{
  "n_layer": 18,
  "d_model": 192,
  "norm_eps": 1e-05,
  "bias": "none",
  "parallel_block": true,
  "init_std_up": 0.0206,
  "lr": 0.0113,
  "lr_mult_up": 0.792,
  "lr_head": 0.0103,
  "final_lr_fraction": 0.0,
  "batch_tokens": 65536
}
MLP neurons of a small language model. Each row is named by its layer, matrix (up: input weights) and neuron, and shows model dimensions 16-143. Each number is 500 + 40 x the weight over its row's rms, rounded and kept within 0 to 999. Numbers have three digits each.
After each neuron's rows, "fires on" lists the tokens most often at its 100 highest values on Wikipedia text that the model never trained on; "fires after" lists the tokens most often just before its 100 highest values on Wikipedia text that the model never trained on.

L2.up401:586420527495511481479477475499468443497461535501515529502519562546480505531491504469535502456570477507498526477479495542548498591480526406479556503570464495514457449497388516502410528463539502523590528554521560520525507511443498509487556529495517520465465477567432532528462478494556489501518431465551459507433584522532509546467487551475502474552517472483463428519416528477588481432522
fires on: " |", "|---|---|"
fires after: ";", ")", " —", "\n", "\"", " Racing"

L3.up533:503477507546521471465498525571500503571499579486498509535570541499492540503447496457516536469511531482503507468603493458433481485491478461531459558576474497539549436453596474495524547468458489452479471542544515490537452556567525462487432523496438460496621453519449537415521500435546513531535518498548478473569490516487515500551487488441526463468474450479553478500553446422527490428528
fires on: "==E", " H", "==R", "==C", "201"
fires after: "\n", " |", "-", "|"

L4.up355:502565509506545496541425536495533490545508513530490525563530443483487478488522510615547493507446440520489446488493406519494535585484523522548470542542493489450539441468414526425500478502469504505438521463502512517462522485415499535501567533501456447617485478505495511569496529469509459448546491518553434461517521535539430498496466461484494524474522487506557517485494483516485497501496
fires on: "omb", "il", "ys", "om", "ud"
fires after: " Col", " ph", " G", "ul", " Th", "al"

L15.up278:537480485508540537459498491555538510518499477486505486526505591512497530515530552488502488401493427504530453511556435545488482432568530414525491496570431447567458459502473540529534516483544572446469414591493476471441555552551479537500551476486503479465476473396512524450485485479475518534519535546534501505572528543520444496498442413467595446437495512475504476484521471421614472505499
fires on: " 2", " 3", "I", " 4", " 9", " D"
fires after: "|", "\n", "-"

L11.up459:477462448539558492508505525533494488545532396511456511446465560559515548494534476446518509477531532533484485548408494508538519619509437545509503404511514431474501480515526530468522547592494493550503484556514540478542460445542503538532493480492471500500480442499508552451446456534506440432527489413453487503555532555493495510438483526526534475471482464469601472492468462474484507526515
fires on: "\n", " Total", " there", "ually"
fires after: "\n", "|"

L3.up108:488521499499469557493471549457527516439532529476434491457485496531462536489573585483469571499518481523495556447523516431437552563455516492471491547487509497520525504538502517507533453515507551524489483544529566509565487584499492439568491498450548468488545535514483462434391466559540478569481543496503428525502473475522467549397486430524489423488506572515546561475511520440520545480543
fires on: "==C", "==R", "==D", "==E", " (s"
fires after: "\n"

L10.up131:527522577500447431518588551500475531533493473495566515489548492472473509544466512449484498519467519493535465436545515527510518501506481466509551496416528547538507513468474517463486504504478492466550469453407424548537494516456518482531503533455500427501504495587466458532599495500569468425548507428475514472530462557504520514531581578517532423502452473490510432472584426517497514535444
fires on: "\n", "is"
fires after: "\n", " =", " adv"

L4.up232:510489463519556485567528498493456456500488507533542493434494447527594450544527545523463481527529514532610477478549492569467476525434488513471427537400415519419489505489478535482471509472430384490505519466536451484574544499431553525517495472486485503513499497609559514537503473529455498545491511494514536467544454587457532514503487480506479538550490483466480494567382482487433524499483
fires on: "ow", "ed", "ing", "ar", "ay"
fires after: " H", " R", " d", " k", " Q"

L10.up148:522451423511477558485447511502504532534475543552460568529493505488444516453622575458449576483530458481513560472580485505431489542474537482553539386529530446556523489529406518448512498471526518533497501547513481458485533504488449572523493482585443519478507502567470506470462475519528495566464474460493539540492575474479485472574506511475612515543525466469545541529441503534487526448450
fires on: "|", " |"
fires after: "\n", " No.", " Party", " Title"

L4.up226:582483507458471492453502471500509503533436519476459498437477487505507543457486496426472483528439457573532451537486508491556437524511467465540479404505489513506553517534514522508505582543442473495443546499514424546438498485496481531537534509559553467522509606423524493534440435479599484512499466411525513509541534528498534562492520523493488535503522534487489530490521519508518518500528
fires on: "and", "ad", "ama", "ac", "I", "ic"
fires after: " V", " Comm", " comm", " J", "l", " Br"

L9.up448:531503493514507459515563448569546603562546457515472585475531497513520517502490516431512445531548512498550443472544493540487502426537509502514474568497477526466536450485517478465560468450557474493500427458503433481469441524482506437477553495494444462571524505475468418476496503599529494481500434449580484502492427479499469489505467460485501516434492449519528487474608505538558509527525
fires on: "\n", " of", "al", " is", " age"
fires after: "\n", " age"

L4.up603:535555515465527560499560422489559469466467442395538485469530509448479515439532527557513551512509454453455427476534491452539552477484509478620557513531535485502491521510480462468551477471538506449445426531465493500541482520467556486445468520522436531482539505541514475502433470471494482534467546523532493517487452537501528457517560560521588586519518544574469494502514491554485485511484
fires on: "ay", "old", "is", "os", "O", "ell"
fires after: " p", " s", " S", " P", " B", " f"

L7.up236:555486490521533454563538468505553541543539432538486459430564574550565479450523398508632568476542515475450474492558491558508531469479507510499507466505472519467534500498464522479501466508487448524541522512472493548505493528521560469493429487484525564508579419479414504452407529488561466476562452508499558511550477461534438492478568519463498423501467467509505520529469532428509496465492
fires on: "\n"
fires after: "\n"

L7.up569:521528511477535468477507503487511489493410497540551503501506521509503469535469499420498501511552497456390427498581528456503541523491499466596440493446555508427446522518452522539489464428528516498531527530497517408506473512568522496512506582440465538518426475459463471523467472489462491492485410549498478501488526458522503507454532459505568552532562419504436541542482550475518476545465
fires on: "ad", "at", "ang", "el", "te", "ail"
fires after: "lo", " R", " S", " s", " Em", "un"

L2.up395:499503457503470501499505447494459529536484469490437481488449528471518533507490536467524507459561477468570479486482446603495470432566620433584545491447538446507522464548442539528522479474436511497464417465492556505513515514471552526561463507586492453477443523453463468460561527568467475492477510460518501545500527485505498501533421581559495513498482500451589513481544465447437568470570
fires on: "==", "G", "h", "c", "==C", "C"
fires after: "\n", " \"", " ("

L7.up604:466543523501432451500477493488575470498527472403476456539454493491521550545501602496517488499432477516506465494552486544501481466603593462589481533456521451511478514400498507483449512459437512530522508541541581459525473530457495528521459498548456461473527506461516537528448535500499486440469524498492501501523407551470490527493471528506497507575563480459526534485523548418495488500515
fires on: "th", "ip", "ll", "ay", "ri", "um"
fires after: " An", " A", "°", "A", " H", " a"

L4.up141:507538528477583498456513521464505469489442520472561502534540557482529565509475532538502403526489500499472588487492498445434458533504483514499511484417583501595451487439491505473417476536475533570426525482486513493479434552557513498482454441547480476533535437477520545501412524481500556514473511489470568525506523538492481508405443480456531455476488554448537491581436478548452450495499
fires on: "est", "art", "red", "ra", "ph"
fires after: " p", " \"P", " D", " T", " P"

L10.up187:550545509502548519480464432453467530563399472475532521456535590582477525486525507534500485576498503542516461479529494525504493459485520484575509516442479497502439434553520531600510515517494479534484452512518526516548417493549528535514476507491557512521476584533506502531421507373462485559463477566496434545489476563512521498450505474518528505527436406526476457454588516489509493419494
fires on: "d", "r", "er", " 0", " —", "i"
fires after: " |", "od", "ed", "itz", "is", "ath"

L9.up422:435547515503514470505457529505527441379510537559530508498517492485508526551475577538471551467470451521517487476502488553495486465512448470448516531435446457485416549576442508519479521483485430494543462516472490477479476481479509504554476486479535457511500525554427481523566467454487604459531452489534478475507507537555491565513470458494507507531522507485529448587466519533520440457559
fires on: "-", "ad", "d"
fires after: "\n", "ch", " Phil"

L13.up481:445541498503572523531513489537468539496509499510477484519534535513475494508484561490486485513517482459562477515451536513479551467549415517499494532474504497517539499459502427445505448563525427542410488525484542472456527483526561566486399454536457405424432512502450527515468459548479517429515581467478523491503421467478527477515454440430510537494488456522591517466517508592502491473500
fires on: "\n"
fires after: " |", "|---|---|---|---|---|", "|---|---|---|---|", "|---|---|", "|---|---|---|"

L5.up106:479513549537445487571572506478457494473531477515548549429516464526457530489458490561476489513617473481500467477476539497523521472524575437424496567546527534507529535428473518485500475529499474547439519524444581508495538451426541523503486478505527503518560510544505447479520471548440482438489483489487463524529508478498480517459507476518456523471497482496561478516520499540549550524534
fires on: "at", "y", "ot", "al", "urd"
fires after: " Form", " h", "ail", " Hol", " H", "vironment"

L10.up240:510470497446555421522448517512534504541425445446469486515527540539480491485538552534541452557496495494474473509494433533512479523524458516548479536566507439484457455482533473489446474502478419564572538505555573559445474574556514523478481500485497433532479567519486524556494445457470509509480458482524486516473418529445503463519478501551546499504458451410476567485506487464508522469569
fires on: "er", "d", "h", "l", "r", "k"
fires after: "od", "ed", "en", "d", " Ad"

L10.up315:510497475508553533510468463476508474472578493551464455470510536537544533555569494468527574493510498503456465456543523460456483510532557543492450512460496499461514461439568537539500513521526502536492557501543529480443489591523543503563484549424454477500449453432528532443436535468502478455571413464489508474590503472462521456484589505498514533465453467509543461450526544413523575454521
fires on: "\n", "-", " and", "he"
fires after: "\n", "S", ","

L3.up691:468489517504487513552539489517512477480503519543491501569483485470546492517522422403451596543516596550466506426559521436529503588446551507502588477468541456481497493478490477529564490577530503538508522586502541536482511532474578502452563536539499466520536534533518498467458527471510529501473532500477479460513501549428520482425485552605532476434487592503533524487517456512479540489438
fires on: "and", " dist", "ist", "ign", " division"
fires after: " R", " D", " Comm", " and", " comm", " Found"

L3.up720:523482499498500554484538507524514468542534495526496517418503577516524496514493445485584500568491488479478422508546462549586491548502503495455507549466476500502564413515502492506502461566499445569492542509497521541468488531461548441505523541481449568535488452511453452423544453502498404437493462463513462430545467490484478481473569481450516484457451483528478462514505501477476482458574
fires on: "\n", "==="
fires after: "\n"

L9.up405:470453463486486505455521514449428488497545474523524522516551497498493435523486529552490452523505471494496501492417458479481507465546462457424484496498532512539424495528564542464514531606498490497457478539574497509485493493483557499484502493532531445460467533595494509515544468432512472497494478434453445486548561505459466536493472508542525530521530594486539402538497452480461480552482
fires on: "-", " ext", " –"
fires after: "\n", " medal"

L4.up216:528470496432590464464475541470543509544463473468558495480520467535566565466524493426472598522593550508527471400483507475508517454535480533473518508508493540433489509447573546505440453439546493471519480540504483452491412541446485473491551471532516554481477543482465459486508523492573525491404561537439517488504500536490496535542495509529463522478475440518495504430548512592566494451467
fires on: "and", "ain", "eat", " gun"
fires after: " B", " R", " mount", " S", " b"

L5.up28:498509464512547531381526456470419423536477501434497500543466504533526477477432513540563510515525443566532556508459500441525472450476518527485545513481526522496505525437468580490496530480545549437564583480516509493521477528487573522488458545447472533504500577539523512540400481408527568559498531497526521511465490526475460566537506506534529508537552506479450499563497577546492536484455
fires on: "is", "he", "c", "n", "le", "ans"
fires after: "S", " s", " H", " S", " Mos"

L3.up363:518464426519477546528446553493507558481581471459416494557509578465454439442522452526523501512557469510465585458495450537483478488511499514490496525518551544483483453482485442505581476532521524512505505501495467522519491468549454459511578505474549476526491486556441513455452539437438433592520575497532542522518461521427503482547535490559520505478455459528521481498449483461545476508534
fires on: "==E", "==R", "==D", " (E", " (W", "==B"
fires after: "\n", " M", " al", "ed"

L5.up380:549432549548479517529488504546517510494566543497454553487529481466522549478551407525548519552474429537548559487498445532445462463512528459430603496486432481481452531433490470445484513488463467538518436607535517539538463457461547513492585490521479505479512464470444530538533451503519478508531580483478451466471492532422562544531488438499489495519549434441493523479511531489521450574491
fires on: "ro", "ion", "ern", "ess"
fires after: " G", " Mar", "al", " F", " v", " B"

L13.up742:533502494458514566517505575524423501458553508543482547553509440460474531528542551488458424529512524539585476478583489537495454461443498506467534508501496483476449559505453447501543475523514516516514474529449510490563503458540446511501518493556364506459507496520478476507488471509474445474545460495480497491458410539521550501500498541480491554424471485446529487564513541493481507523483
fires on: " "
fires after: " |", "|", " the", ";", " an", ":"

L2.up102:513513504517487531545493473517504429507468508471492507513464527522470511468531435487540553411541466452523474494548520525462519440540460497554572545524521530509513465489553472467509550512410481444495564476487492475517456518550533542556513520497470502511425448515416442465526484458496468538509489543533451566483567572568523512458446479513523483493507550452556511485488425472565533451557
fires on: "S", "T", "l", "L", "W"
fires after: "\n", " \"", "==", "===", " ("

L4.up435:481551481416530520525458478460466519456510538404526492525460474485462605518528512487482555522570554450522446515529500444497583508521504492489522484516547458497553477438496507500420517478563440483496507516572457498516520521486511525540443527486512456481474472492450527477502582466487493526547555519436516518488543439445502522486496498577486520484513451417488482429506545522461481518468
fires on: "ass", "l", "as", "j", "oss", "h"
fires after: " H", " L", " D", " b", " h", " c"

L4.up420:503508474526472511516466453569442507494477429496533527530512535524534530493455534468531470379471507472467404447546522494520543511541457516468504419469526548429473449539486528485540554481534495477421605563556443568486470522514470543514485508469478504555501492467454502519469430528513488501527501475470468529479514511557477475496500595584469515544484462463552486452510448457515477503569
fires on: "l", "oll", "ass", "igital", "ost", "al"
fires after: " B", " D", " b", " M", "P", " m"

L15.up631:553506511546481594468504500580542527481413492500527492502551535424455545478539537542502499525463457497566471493444496500493435495506413473515511520453472448457480517505459518507473500478465478528482532493496414497508527547580461553531493487526455499478441517469481556479453455398463468474506496520533593496607497441548471438487467525492574521524542486550567559553464502473579611432493
fires on: "===", " D", "==", " Label:"
fires after: "\n", "-", ";", "|"

L4.up573:580471479419518513496421476538509458491489504503509544459504542461482512466470527495484494507558422518554500556524523486473465502468473494492572484541503436560575537534494540447505498521461478495506455438554472555557463560544478508473506548602506493496519412588517482543482541485506386484427524521556456513513527593460477563453498499465533565570518543530461588526431434506537522474506
fires on: "at", "ing", "ay", "ett", "ou", "ring"
fires after: " s", " p", " S", "S", " P"

L4.up587:510544534447507445495512535460460485449485511508518511543534450464579471574414479489519550516498452537508480498483548468481459436463506522447557510526524564514443484478478484498452497508573514454434462464514475477499546512497573498466448571423463597541509515512549482440527510554590493511463525554543415506479493390458561490528514572521526462517456528499401578505507424463541493390547
fires on: "at", "ast", "h", "he", "o", "ch"
fires after: "S", " S", " s", " H", "-S"

L4.up236:440539532502516527529584516503458506482541496512628431512454499460497535557512501503437474484509475491474456533525421496511513479494519433548461519445568417542520489475507470534474470512480474554530516537475489465538466551447518503526411515539546517536454471420462532407490512479471471510559547451485511471508495492515509549485413567491501441536515496515503460581435490476501462512495
fires on: "ear", "g", "ar", "ick", "uck"
fires after: " dra", " P", " N", " B", " n", " p"

L4.up219:511536450521554484457472517474597502458439400478509492509566482527478526467448511491499479492514439376461499477510472541439531579398450557458508482515505578481511433552501503563506506427486415531582457559535506451591517459506525486558509522489508500474508532433585522492531500494485480516504501502428520493514493593432542494542480560452524485499487458469488500487484539453484540523523
fires on: "ou", "res", "re", "iles", "oll"
fires after: " M", " m", " D", " f", " K"

L3.up602:540553522476428538495547498483509483465532491492488498445501579529573486482503522474437476604535551512464500496505511526471573502465521489503410496531469495521529441553597527511526487451423491496524495501526473509541425495514490505482473512510477454497530416525463545570477551446483513481492529558546423543481495509513513486554464480461464449539402498529535496512554414448461506600552
fires on: "8", " 17", " 11", "9", " 9", "7"
fires after: " (", " $", " of", " |", ":"

L3.up401:531500542542442531540478525486559500534490443565484502471486569494439529446464554464539504541609531490501467564536517491450532487398513521565458483474483430544485518526495499446467547544442484485537531421511496514504463516550460530469490534570471436571532444555501531461491507479544502480511562518536481540406521500458478514485507478502511453470496506587497497566490474469474517521469
fires on: " 3", " 7", " 6", " 25", " 9", " 35"
fires after: " |", " of", " a", " was", " with", ":"

L2.up590:508488465472517546524434462502521455499478439478528536517513517445547475535494522516508532489435445507490434461432547539464497533548508469557616510488532593552498504491568476484448542533469458505436473536534504543561553461471519444545533555523460435494514476546489500555492521557473477487481455484508517541468497491506527572513530556432572501479515499487510423474529480498461563421482
fires on: " &", "S", "R", "E", "L", "=="
fires after: "\n", " \"", "ock"

L3.up277:477488488443600530452457476493513525445533503537427428486539496454480455503528514558546511471464481502507571438553509444473516581482582493513502531483420484443556528472519535462498574541491366546534508490513521433512505582574508498521470512500484447468536508488522523501468461491514560523515543552492475495530525491531464495515497514498558486553502503467510448414519549469474576434515
fires on: "==C", "==", "==D", "==R"
fires after: "\n", " p"

L4.up101:590388516536496502507450464501496456518531510545480501549486565533521507520460497490464474474513518599529522495503586412540462514531472502512560576496480459448485530527561518402519486491516510428500483517546505533603515469586445482425517432512524541543535492501530596546466529485510428487445480457455533461536508514392485487508479583502458503452526518441502522595532451526486529552521
fires on: " ", "u", " major", "in"
fires after: " |", " R", " W", " the", " Pr", "|"

L11.up94:484472489568501394450512435501493483464472473550477489473546542459523539547435532473522515483501473397529515476547507446482500442530509468503538453518508532537541503479540523586440504471493474535497518476526549472490460504543574578546469499522456466489553542478410476549510472525509524473498576511503520542486504402513550473534533482440535503487426453499496554524487462530489531504525
fires on: " of", " a", "ron", "an", ":", " and"
fires after: " one", "ch", " Ch", " (", " One", " is"

L10.up322:523489537446531427478463490500602548502456521541495594480485510505501536542491530461536426495538489467511447561466473485505476505473548435455488483558501478540484465496504460466486478545472568512485532514437552544461551604485558531411594480480488511432510460501465491434485478513533536557484554486461477449528523458487554528490469489506507439475575535506509525460520543557587507474470
fires on: " |", "\n"
fires after: " ", " |", "6", " —", " 6"

L4.up592:471505492524480546494460524472486534515504514530550495444559557444546479553491586503466528419510508478452384468559500458547544492504459461433499510557496490518542505502517477542531512455459485524519482509458510490560411482505508490506442556522506472510479513503573457539480492490482456402535563574488473487432464497489403618473486533508492570530525489533522521523434558486489457501502
fires on: "ass", "ull", "arter", "att", "all"
fires after: " b", " B", " qu", "b"

L3.up290:498474543508547575472536431529493401465501525434527537468535536420569581553530518500550547511513472439459531476465529517511495503531499466549569603461491478403531468547485448415459467455497457528496451507403496515481509533505489457524528543609485465559484499444498509447525526485514560532506511457494468554474481438483465454501569561497554394434523510487552567507495459430440530448515
fires on: "===", "p", "==P", " the", " \"The", "The"
fires after: "\n", " (", " \""

L10.up356:476511453506478530530522491494526513520498486493464379486484456435555559556475515509435471568460483457576490521517521490495539510492446507482491566529508577500467527499523454500474527469476485524482589601514537452469441414447536543604479415498532512411433586504540488413531503519450516504484475454563421475492520488521485569435498474536497471528460532513466527464546539602513476529560
fires on: "\n", "-", "a"
fires after: " |", "\n"

L4.up30:496498492498483534507504536455454555443508537570535428475584506525530499434484463492491463538588516511508470454502572525484527507523515502484541553600545480476524497536497509558498506517492438526586515536518517441499429459527470476539485532531454463428455475441532534500552512488535585504472415510497511517517515463511517561521489452505468523518462488473556463508453502529449463527476
fires on: "g", "in", "orn", "z", "v"
fires after: " dra", " att", " l", " Att", " consist", " ele"

L4.up366:438534557510466529479434485514389498530463425517528534472481533534477511563414491525516509521546525506487463462474522505485460562534539534492530498433509479475475570440519545498499453554435481514451561484520503471526505514519596556506491448529464496542513584555426474543462455548522476529460484460542477513503597483433516545448485471467514499517521504502430572565449460439450457488513
fires on: "at", "et", "and", "ome", "he", "y"
fires after: " G", " H", " w", " S", "S", " Y"

L3.up232:519497462465469427532511501425489409512536528500515454495488544473496507504469527470539512513499464453510456524554531480527485462569483474549470492568510480481546447524452543521493519478490493499535503527438453524566428557542501428554548466478529464522456496532528426478580431553544424447442555592534429514466478508450577557514571463526476478455510516481569426490525475464512429519588
fires on: " of", "ro", " for", "ry", "ri", "re"
fires after: " University", " G", " A", " School", " Institute", "aval"

L4.up620:473567508484418495431499476470519604505494544462542476539512489436511523449469516531513493465491491532494504499572475510509597492583488532485512417540477429467544576477489413465500571504541487543473519517493532476515459467583496477546442522536431472534475523461495491469503455504471506414553507505442492541500540511485471470472589425478415534569500518437518544452514459462554519497495
fires on: "ag", "as", "ass", "ru", "og", "sh"
fires after: " B", " N", " T", " b", "b", " Mar"

L4.up115:521484471500487518474506509483521549473494458497450514423463530471454477508528595500497513487483438514429508427467550462463447571496537544486503459503409514480505446490506454499479538478515501493457511545444525444499493477500548497503523436514453490537491557561475445453527448528484399518551580402505536498512584482448514523549477497573560542497508601464538524451574540466487412465501
fires on: "ap", "end", "oll", "ent", "ect", "og"
fires after: " M", " B", " sp", " K", " H"

L3.up341:466446483556466544536540570537597492477513515524473447432497518574481526502554554511501467509479465467490514519471463467527477469534555423420477536458493523510536482467482461563510448580486442491444534520428513510462541564465646455510520479543505432480553443562473532516474489491500450504459477552457526501488486508588479522484456492483500512526438447558472497456572469485479497511560
fires on: "==", "==C", "nect", "air", "act", "==D"
fires after: "\n", " con", " ch", " Con"

L11.up596:504518451512502466428516478558521483469515471458493508464516480528489553475533595496451545482462477532491492496496541543472500513437534518549463582537464578462497505516578505469481494483555450479447556464475470507498550518514438449458441418483472472515467537476498454541551487544542513499612533530503514483580544469482565503389493482540506513501418467436542552434487564472532497499538
fires on: "==", "m", "ad", " b", "==B", "==History=="
fires after: "\n", " Christ", " Phil", "th"

L4.up364:549459474541537499488462525482477458496429540500525432456477471518524534492475460526488553508483487473475502425531480499539511538534407504487541455522418468447464452549487522412504520440551500508432553519527536528484514497503531566582545449463482497521517491511514490543475530529525468500576533459501479539537473566483446469495576502585471568489539490504516485401512470580493515542552
fires on: "i", "ent", "ou", "ass", "ert", "ond"
fires after: " H", " sp", " B", " Sc", " L", " (L"

L10.up358:501521502472536451538525504586535532435447470510462503467467442514431497576514446521452493514461462517485509499433509431494513562484463514432502498519510530519543484477487533529541519504527541455522469601430512520581476503416481540466548505466484493491404485519491492515528531427547549477557471492466483589429465462419555512502459578537502587479547546523510552541587524601479560484459
fires on: " |", "om"
fires after: " ", " 1", " 0", " 2", " 6"

L2.up694:460498525447478497533441461545571518495507521461528525447511443450516629493511447528466491511513565542541555534488519514542522477528510525432495533498497495513522465465534544492464456541560560464529470558483436511486420480519437459441523475473537508477432441507490441484550419463484527532498509459473475509481454491468511504518476452526541477491567530504536606504559430502482482550478
fires on: " |", "|", " 26"
fires after: " |", " ", "\n", " Ret", " 26"

L2.up107:501507511519493589548480515499505502433507460513519445499496556534551463444494423497579537477463455465566593429490454526437508524476481519562499453487541556471482474442521473499526507501483479505476516543544484512479499465610508478540501570448491489537505505476492483511469515441496503581545544470466526513520524537489511492500459490536512463463558526496532535476491461434540547514530
fires on: "W", "H", "R", "L", "St"
fires after: "\n", " \"", "\"", "/", "-"

L4.up543:555487507504553472642492458513501545508562507504503510533474459501462524500443460454543431541463465547480499518546462482464518498498450466399555457440489457454475492500529464466519494420522566471502521535451519548470577515432427454455549492484501489433482551565517493481517525448479530453586543522383530563483502517453481479497444503567476512459502427520540537502542435466592516475564
fires on: "ass", "and", "om", "ost", "ast", "ord"
fires after: " B", " b", " St", " R", " Sar"

L4.up56:528484435500505499550463459489501517527570426480534535495461510500512536510446503444500523504537479475423473463581511509440427483413537478483506557554541495451455477448514488515514472483487468489476454519520526587457488518527481467448483511507500497422519520506445478530454467464540441456550543491491503549481509516457520476526581444489513558447480483526526537501583482474557535490472
fires on: "ord", "ol", "u", "am", "1", "rat"
fires after: " b", " B", " Y", " f", " St", " S"

L14.up551:560533500433440513422513513489557493520565559481465550530460488483431501465496518500513512563556470518448527554439492470500537522478474531524496537465476500486518471543559522445446494483478530539509541541473477521515550538542470589522452562499517532434493479485560520480498525488535521522478561473504561450504490555512556449467499428527491341507482483537513485488563505453423506523565
fires on: " 7", " 8", " 0", " 14", " 13", " 9"
fires after: " |", ";", "′", " S"

L2.up283:464495502469438517443470500531559517474495484506443469459482504459545541545417447523549483452454539513498482521494459490532536537536587480453567501472502549465566502531524574451562480522502461484588580489511483561505525467523520489547513549432475455430517554487446470545532443509425509526497441469508481474540509513518490448525507483492520531543531566469461497402505511479531512518539
fires on: "==C", "ax", " of", "==", " disc", "==P"
fires after: "\n", " m", " t"